python train.py --n_layer=12 --d_model=320 --n_head=2 --n_kv_head=1 --head_dim=64 --d_mlp=576 --vocab_size=12239 --activation="swiglu" --norm="rmsnorm" --norm_place="pre" --norm_eps=1e-06 --positions="learned" --qk_norm=false --attn_scale=0.125 --bias="none" --tie_embeddings=false --parallel_block=true --init="normal" --init_std_qkv=0.0356 --init_std_o=0.0356 --init_std_up=0.0356 --init_std_down=0.0 --optimizer="muon_variant" --lr=0.0017 --lr_mult_o=3.0 --beta1=0.9 --lr_head=0.00372 --grad_clip=1.0 --warmup_steps=200 --schedule="wsd" --decay_fraction=0.73 --decay_shape="sqrt" --final_lr_fraction=0.1 --batch_tokens=[16384, 32768, 49152] --seq_len=256 --doc_mask=true --train_tokens=253700000 --steps=8404 --dataset="wikipedia_en"
MLP neurons of a small language model. Each row is named by its layer, matrix (gate and up: input weights) and neuron, and shows model dimensions 0-127. Each number is 200 + 30 x the weight over its row's rms, rounded and kept within 0 to 999. A neuron's up and down rows have the sign that makes its largest values positive.
A block is one neuron, or neurons of one layer that tend to fire together. After each block is what it responds to, as a language model described it from the Wikipedia text at the highest values.

L3.gate37,209,203,200,181,206,185,183,271,160,193,190,229,186,143,207,181,143,169,173,217,157,202,189,216,216,197,187,224,188,194,220,195,220,266,128,220,264,245,216,217,153,208,224,208,184,217,218,165,189,217,220,206,226,164,192,228,200,185,171,207,149,185,196,266,208,190,228,215,199,156,148,205,209,212,173,179,224,188,173,187,199,216,148,197,201,187,227,205,136,149,241,192,204,216,209,193,201,254,237,249,208,204,185,152,213,212,227,163,207,226,220,166,205,198,198,192,181,132,217,239,209,231,184,161,182,219,225,170
L3.up37,200,191,163,173,187,216,202,253,200,203,215,179,195,156,197,208,175,159,193,175,216,216,153,168,189,219,204,166,200,172,191,215,210,196,151,269,229,248,188,214,135,189,192,206,181,221,238,194,190,251,196,221,213,195,222,245,209,187,196,222,177,213,206,221,187,221,244,219,189,140,153,244,227,203,202,174,224,224,230,162,213,151,145,231,249,235,219,200,158,180,244,192,175,231,225,190,185,227,241,242,213,172,217,185,264,214,205,177,230,229,240,180,189,183,174,164,239,193,215,199,215,221,160,175,181,264,245,156
L3.gate286,184,215,212,196,182,235,180,171,224,174,182,241,174,172,224,180,211,169,190,253,156,167,209,218,183,216,146,173,250,206,198,188,146,198,203,190,194,220,213,211,173,202,206,210,197,231,213,204,258,223,209,173,227,191,185,173,214,176,221,206,232,206,152,196,184,146,181,203,130,198,246,238,177,204,183,199,239,222,200,200,213,194,193,173,189,198,166,221,178,210,226,220,141,196,165,199,256,198,226,188,199,181,186,239,226,174,217,191,164,161,180,205,232,155,207,230,180,161,202,219,234,163,188,198,212,199,174,268
L3.up286,209,211,232,166,192,230,182,215,203,191,171,181,174,227,221,178,193,175,239,205,167,198,231,213,214,200,162,226,164,220,226,229,172,228,200,175,190,164,209,211,234,188,265,161,202,183,173,246,212,199,212,200,239,154,191,197,178,168,147,221,184,217,142,224,194,193,109,211,150,220,187,250,179,209,212,202,200,215,150,185,168,226,239,204,204,234,166,213,154,223,207,228,169,191,264,178,212,219,227,186,230,217,194,159,201,155,209,203,153,153,179,175,156,189,175,217,179,195,202,206,201,217,177,157,222,183,228,218
L3.gate464,198,238,203,177,183,173,172,193,196,188,230,211,203,259,202,201,238,218,162,189,214,169,257,228,157,184,183,187,206,258,162,224,217,269,126,235,224,188,240,233,204,178,199,235,185,205,215,166,226,194,200,202,220,168,184,202,198,168,176,260,185,191,182,249,200,178,155,225,210,200,205,213,241,213,292,198,216,205,200,203,169,168,175,173,155,185,205,222,130,182,236,202,188,204,196,207,279,184,260,225,186,166,190,180,275,168,172,222,186,188,194,191,253,235,204,182,172,193,196,213,210,153,202,181,189,200,220,230
L3.up464,163,240,198,205,183,205,167,168,240,188,223,217,192,239,192,216,241,207,189,204,223,186,241,220,173,178,206,202,188,271,195,217,160,238,151,239,200,147,223,189,141,174,194,229,191,225,240,172,237,207,222,189,205,185,176,192,214,155,202,234,191,167,205,242,196,156,176,235,214,219,188,199,244,216,260,240,177,195,182,154,221,149,179,167,144,192,216,190,127,200,233,228,177,187,216,201,268,187,261,250,172,144,188,149,252,174,153,208,219,190,200,166,234,249,201,198,207,199,174,223,219,181,208,174,191,208,214,228
L3.gate499,178,233,229,178,180,184,194,205,212,195,238,205,170,219,188,168,215,150,202,195,249,184,220,251,201,213,159,222,187,198,229,212,175,211,161,256,168,166,208,205,180,177,191,206,185,252,235,202,200,174,226,211,179,133,214,207,215,200,168,212,197,167,148,251,193,162,136,198,202,195,194,217,249,212,215,222,185,190,164,200,244,191,265,137,173,253,150,206,137,161,213,211,185,203,202,196,190,233,229,224,211,196,179,205,231,153,208,122,198,166,215,164,220,202,170,184,119,155,199,199,209,187,222,188,207,204,211,237
L3.up499,236,243,166,177,191,157,178,226,239,186,196,175,196,198,257,133,211,194,204,207,220,140,245,250,160,190,174,187,199,249,203,249,185,200,139,232,228,192,180,167,132,191,186,182,214,257,233,203,203,193,218,219,204,221,199,188,243,189,162,195,159,219,218,268,195,135,205,231,170,195,167,231,225,208,216,218,228,227,204,205,189,191,200,182,149,252,176,152,188,201,225,204,182,252,194,206,253,223,211,201,184,167,218,172,212,240,222,151,194,202,231,210,239,200,236,185,170,164,193,216,174,205,180,186,219,201,220,277
Description: Wiki section heading markers. Closing or whole wikitext heading markers such as ==, ===, == History ==, usually after a blank line and before a newline.

L4.gate227,223,156,207,174,218,204,130,255,181,133,217,225,243,201,183,199,206,180,185,182,231,201,245,186,291,212,169,212,213,210,208,206,223,196,184,175,241,224,182,232,149,204,175,214,196,179,181,196,169,182,169,241,188,187,225,166,179,237,214,209,186,197,212,235,230,233,158,194,205,134,243,235,124,197,196,201,212,180,172,183,233,233,226,192,147,164,224,219,197,178,241,202,193,209,181,180,166,223,208,205,200,251,197,208,187,140,190,250,206,231,204,218,158,246,228,172,191,146,197,154,226,236,156,212,256,231,180,251
L4.up227,247,205,222,217,212,235,171,208,194,177,223,192,200,207,217,176,230,171,202,244,211,213,202,192,247,132,156,205,272,238,160,227,217,184,189,165,242,206,159,206,196,199,240,222,246,197,199,168,181,162,226,237,203,157,190,167,191,164,245,195,191,171,205,245,156,253,202,190,160,164,231,207,182,177,255,179,228,216,250,157,182,243,187,242,176,162,221,212,114,220,178,231,198,185,180,183,160,205,197,209,230,171,241,170,262,196,141,256,195,159,179,223,148,201,220,139,188,182,155,188,198,237,223,185,177,230,203,184
Description: Coordinating conjunction after first conjunct. Fires on and, or, but, & joining two parallel items, strongest when they follow a closing quote, as in "structural" and "contingent", develop-ing and, Devils and.

L4.gate450,210,182,199,180,245,231,240,204,171,200,195,234,177,189,189,230,181,190,175,199,239,223,203,213,131,146,187,194,171,198,211,196,230,179,227,204,207,179,126,206,215,227,197,191,247,149,253,135,231,205,160,194,224,142,170,221,246,195,166,186,182,196,194,173,151,213,194,198,188,208,204,238,197,166,218,207,195,230,250,191,285,212,247,203,192,246,216,246,174,200,254,196,207,163,202,239,212,234,163,156,155,228,198,258,216,194,152,185,161,222,181,142,165,201,148,216,188,173,188,182,245,231,179,159,220,161,166,227
L4.up450,177,216,216,188,206,226,207,206,179,202,211,205,156,192,195,235,213,197,206,232,213,261,179,247,223,261,224,245,206,213,199,247,259,243,249,215,266,210,208,228,195,212,230,275,194,166,214,188,213,254,191,238,237,206,177,205,197,211,190,222,159,202,232,232,224,196,177,172,194,226,213,218,197,188,238,210,205,247,250,186,176,207,146,203,166,187,188,233,174,153,224,141,222,224,217,188,205,222,252,188,265,229,205,250,241,207,160,178,223,216,176,143,179,246,246,214,205,257,216,212,197,183,177,192,177,199,193,254
Description: Wiki section heading markers. The == or === markup that opens or closes Wikipedia section headings after a blank line, e.g. ==Legacy==, ===Synthesis===, ==Release==, plus some list-item starts.

L9.gate263,151,167,215,270,162,202,217,174,184,212,178,199,160,233,166,207,214,171,192,233,180,173,210,134,231,195,178,190,229,178,222,191,231,233,174,146,167,193,205,187,190,190,230,200,202,227,159,175,187,201,236,201,230,190,180,159,206,157,237,174,200,228,218,210,228,215,182,117,172,215,182,168,166,188,205,192,220,205,252,162,179,193,195,218,225,144,200,173,215,181,141,196,229,164,206,198,200,197,221,223,237,180,237,190,205,216,182,295,172,169,224,187,221,191,150,186,193,195,178,256,214,246,179,108,227,256,251,191
L9.up263,173,173,226,194,224,232,191,222,168,174,184,251,228,187,169,222,253,194,189,223,240,178,203,140,236,192,196,234,239,149,159,184,212,195,206,199,174,218,217,194,183,175,210,211,212,236,139,189,211,182,187,224,211,157,214,194,212,167,194,193,224,196,177,223,205,228,132,111,193,152,203,162,189,209,174,208,182,152,214,199,188,194,211,217,230,176,202,259,160,191,181,195,219,196,219,172,213,237,213,218,192,205,205,188,174,196,146,266,191,168,209,236,184,180,164,170,167,204,195,216,189,259,191,113,219,233,207,238
L9.gate285,198,251,201,195,156,199,185,208,215,265,178,222,200,160,144,187,215,194,232,187,237,218,150,192,137,193,140,221,212,203,174,180,221,171,210,222,211,259,253,198,198,223,169,233,190,207,177,231,197,208,220,245,207,205,167,199,223,164,232,221,235,194,202,273,189,161,226,152,193,185,216,201,164,230,191,227,189,165,211,172,236,222,199,215,261,150,224,211,221,274,205,208,202,205,206,204,266,171,219,186,166,202,176,182,199,209,192,211,185,245,199,259,202,189,177,244,253,137,226,186,206,180,265,254,204,239,156,169
L9.up285,249,193,256,199,169,188,144,202,217,167,211,202,154,164,202,178,178,176,220,186,235,204,242,209,170,204,162,151,194,236,189,149,200,176,182,201,236,190,243,207,199,195,176,229,245,207,153,224,188,193,160,226,173,140,212,201,182,128,222,193,236,213,256,243,177,190,204,202,232,183,221,210,156,222,278,167,241,179,263,211,198,189,236,195,170,206,235,245,224,246,232,237,156,214,203,219,169,241,262,177,184,226,170,208,239,143,135,188,164,210,183,183,157,194,221,254,217,188,177,228,174,207,224,214,213,156,174,212
L9.gate378,266,196,164,208,206,153,200,194,192,215,204,145,207,245,170,202,189,139,234,214,235,172,241,181,155,192,165,243,243,169,212,194,200,204,193,156,205,195,214,216,256,172,217,177,201,262,171,192,165,195,188,211,158,197,179,226,192,204,200,162,230,269,220,152,216,222,177,209,189,239,258,209,193,204,217,168,272,185,181,203,162,175,245,153,216,172,220,203,188,175,194,230,227,222,203,215,191,172,162,210,201,196,201,236,294,198,162,176,165,190,210,212,213,208,167,188,238,194,230,176,174,214,119,143,204,170,196,173
L9.up378,190,215,190,197,225,263,192,245,212,188,165,165,217,197,214,154,224,192,242,200,218,251,197,191,172,235,185,218,214,195,219,228,232,230,186,229,195,154,201,247,223,253,209,190,187,208,235,187,232,214,154,171,218,174,262,149,199,158,189,172,212,163,150,278,177,205,172,174,204,162,191,195,211,189,138,216,212,177,189,217,235,183,195,253,183,210,216,221,192,234,147,207,172,194,212,173,158,185,201,204,176,219,252,209,239,207,210,199,222,180,169,202,205,180,181,170,277,189,170,221,191,226,213,173,202,166,194,219
L9.gate551,182,130,185,158,258,222,162,231,214,213,205,220,149,195,214,197,200,209,210,241,199,232,197,183,188,162,196,247,218,166,234,211,177,218,210,203,237,210,202,203,166,215,188,174,158,188,200,209,200,243,202,190,216,217,223,198,239,195,246,193,144,138,189,185,228,221,218,174,144,154,195,151,236,249,183,146,142,248,166,221,140,243,166,144,200,172,231,137,157,239,173,158,210,124,175,227,184,209,220,242,194,199,185,204,158,221,199,166,206,212,186,231,253,187,182,224,220,166,244,206,201,220,205,216,194,203,225,215
L9.up551,174,161,197,219,152,256,211,210,205,183,213,272,204,185,194,135,206,200,212,254,203,188,144,162,221,170,250,228,205,145,171,223,233,196,191,135,224,217,211,198,208,179,205,203,213,199,149,208,191,223,176,240,152,216,181,215,229,149,200,140,226,206,175,202,189,207,206,189,184,184,219,169,203,204,219,232,167,221,216,162,223,215,170,190,152,160,160,172,238,246,182,201,187,212,238,151,176,207,179,245,185,248,213,170,195,209,212,267,219,124,209,124,166,192,217,164,246,195,223,207,200,256,226,178,215,162,210,203
Description: Coordinating and/comma after conjunct. The word and or a list comma right after the first item of a coordinated pair or list, as in Hopkins and Stiles or physical, social.

L9.gate295,227,241,201,207,139,182,259,218,249,209,202,196,171,189,209,202,236,217,151,196,164,164,149,236,191,210,135,191,234,155,199,191,169,230,178,219,173,201,210,219,217,144,189,184,222,204,257,205,191,207,219,250,238,213,192,248,225,202,263,222,196,221,235,259,224,217,164,193,223,270,160,216,168,178,206,181,203,223,214,171,198,236,179,196,224,235,178,215,199,199,229,222,219,223,204,233,214,154,158,200,185,265,254,263,232,176,143,183,196,217,208,202,182,166,137,204,197,183,237,217,245,204,195,196,204,205,141,225
L9.up295,210,207,148,125,231,235,274,219,200,208,222,189,201,215,187,188,158,181,245,193,198,230,222,189,188,191,195,212,162,156,223,248,221,223,207,177,197,185,202,175,207,227,202,207,200,219,223,236,198,244,151,176,200,144,197,209,202,198,221,185,215,221,198,199,200,191,242,190,214,158,191,218,125,237,170,228,211,171,241,237,229,215,190,170,203,205,205,207,182,143,193,251,217,186,183,192,209,207,230,190,214,177,158,251,214,177,162,224,170,223,193,193,159,169,177,234,207,174,160,210,225,205,222,223,201,220,205,171
L9.gate299,202,203,217,162,139,220,211,216,185,235,217,217,210,213,223,181,192,230,231,150,268,202,178,246,150,145,170,214,184,211,225,188,250,206,202,206,216,248,216,177,172,179,223,180,193,209,200,179,209,247,253,206,192,183,195,175,170,174,205,207,208,208,202,165,175,204,181,199,207,151,173,200,187,239,206,200,218,172,183,218,216,200,183,217,246,198,197,187,163,177,205,291,198,210,227,194,219,182,188,191,211,188,229,205,206,120,213,155,179,235,215,234,172,176,138,204,198,188,209,211,171,217,172,214,201,210,165,244
L9.up299,196,215,178,218,199,198,232,189,173,249,211,214,244,181,213,183,217,170,186,138,162,189,231,197,205,118,239,194,241,246,198,219,184,223,154,255,201,182,165,183,191,265,228,170,217,212,173,203,215,183,201,253,163,203,198,216,166,231,223,211,181,218,200,185,184,124,204,223,197,135,136,213,204,232,207,161,198,141,178,210,257,218,184,169,174,200,202,215,171,172,200,171,152,167,201,233,212,200,184,226,193,233,184,245,203,215,187,210,245,224,207,189,224,192,202,183,195,172,200,202,232,151,155,188,171,189,241,138
L9.gate483,131,170,227,227,170,195,230,213,149,231,172,142,203,167,157,155,211,162,178,189,208,199,163,181,200,179,196,242,202,202,260,220,220,203,179,186,228,235,218,162,208,234,184,168,185,215,239,241,250,227,235,230,226,185,235,270,204,245,217,164,183,213,199,200,191,145,187,264,180,188,167,190,252,228,198,122,221,201,204,185,191,175,210,201,176,245,198,217,177,186,261,203,173,175,149,153,192,241,221,204,207,236,224,216,192,231,192,180,203,203,171,166,194,218,163,216,177,217,213,256,229,176,143,221,153,247,227,200
L9.up483,178,191,197,139,146,152,220,254,198,160,142,216,186,195,158,223,220,196,198,191,207,189,240,250,167,206,180,186,175,198,296,208,223,242,136,152,197,159,257,160,215,222,232,187,158,130,241,227,231,195,238,263,219,184,209,193,215,171,218,131,210,237,220,217,191,172,153,206,154,210,194,201,247,230,194,218,249,179,193,208,202,192,199,188,217,217,220,216,157,193,198,198,179,167,251,138,221,170,256,191,228,207,167,218,247,187,234,192,160,195,189,175,228,218,178,166,192,174,187,264,223,253,161,155,172,225,241,191
L9.gate521,183,212,194,249,194,159,186,206,160,182,205,208,162,179,187,166,165,130,206,207,223,223,184,227,222,140,171,230,204,177,143,243,170,229,163,183,242,229,175,205,215,180,164,211,154,219,171,218,195,225,225,165,198,224,243,235,215,230,169,196,249,163,180,156,246,143,181,212,244,191,146,179,197,188,195,242,198,179,222,153,186,217,238,203,205,236,226,195,170,190,236,196,196,154,171,238,223,182,212,243,159,196,224,165,162,195,165,170,190,178,205,159,220,209,171,205,231,188,199,161,176,221,101,256,186,179,227,203
L9.up521,158,197,210,210,201,178,215,237,205,201,194,212,226,199,220,229,210,175,226,180,202,212,238,222,192,154,121,185,157,151,263,172,232,196,219,209,172,214,215,208,230,211,179,164,213,197,197,180,235,241,263,162,277,222,231,170,237,208,208,215,228,220,195,189,208,204,195,191,196,213,235,156,208,234,180,181,211,204,203,215,199,173,178,213,151,163,213,229,249,171,179,203,141,166,171,166,229,210,226,207,201,161,206,217,199,233,213,228,160,188,176,197,149,186,138,187,270,242,192,238,206,188,182,190,221,230,175,191
Description: Section heading closers. Closing ==/=== markers of wiki section headings, or the final word piece fused with them (==Geography==, ===Results===, ==Cast==); also tail tokens of infobox fields and table headers, such as Population (2020) and 1942–1972.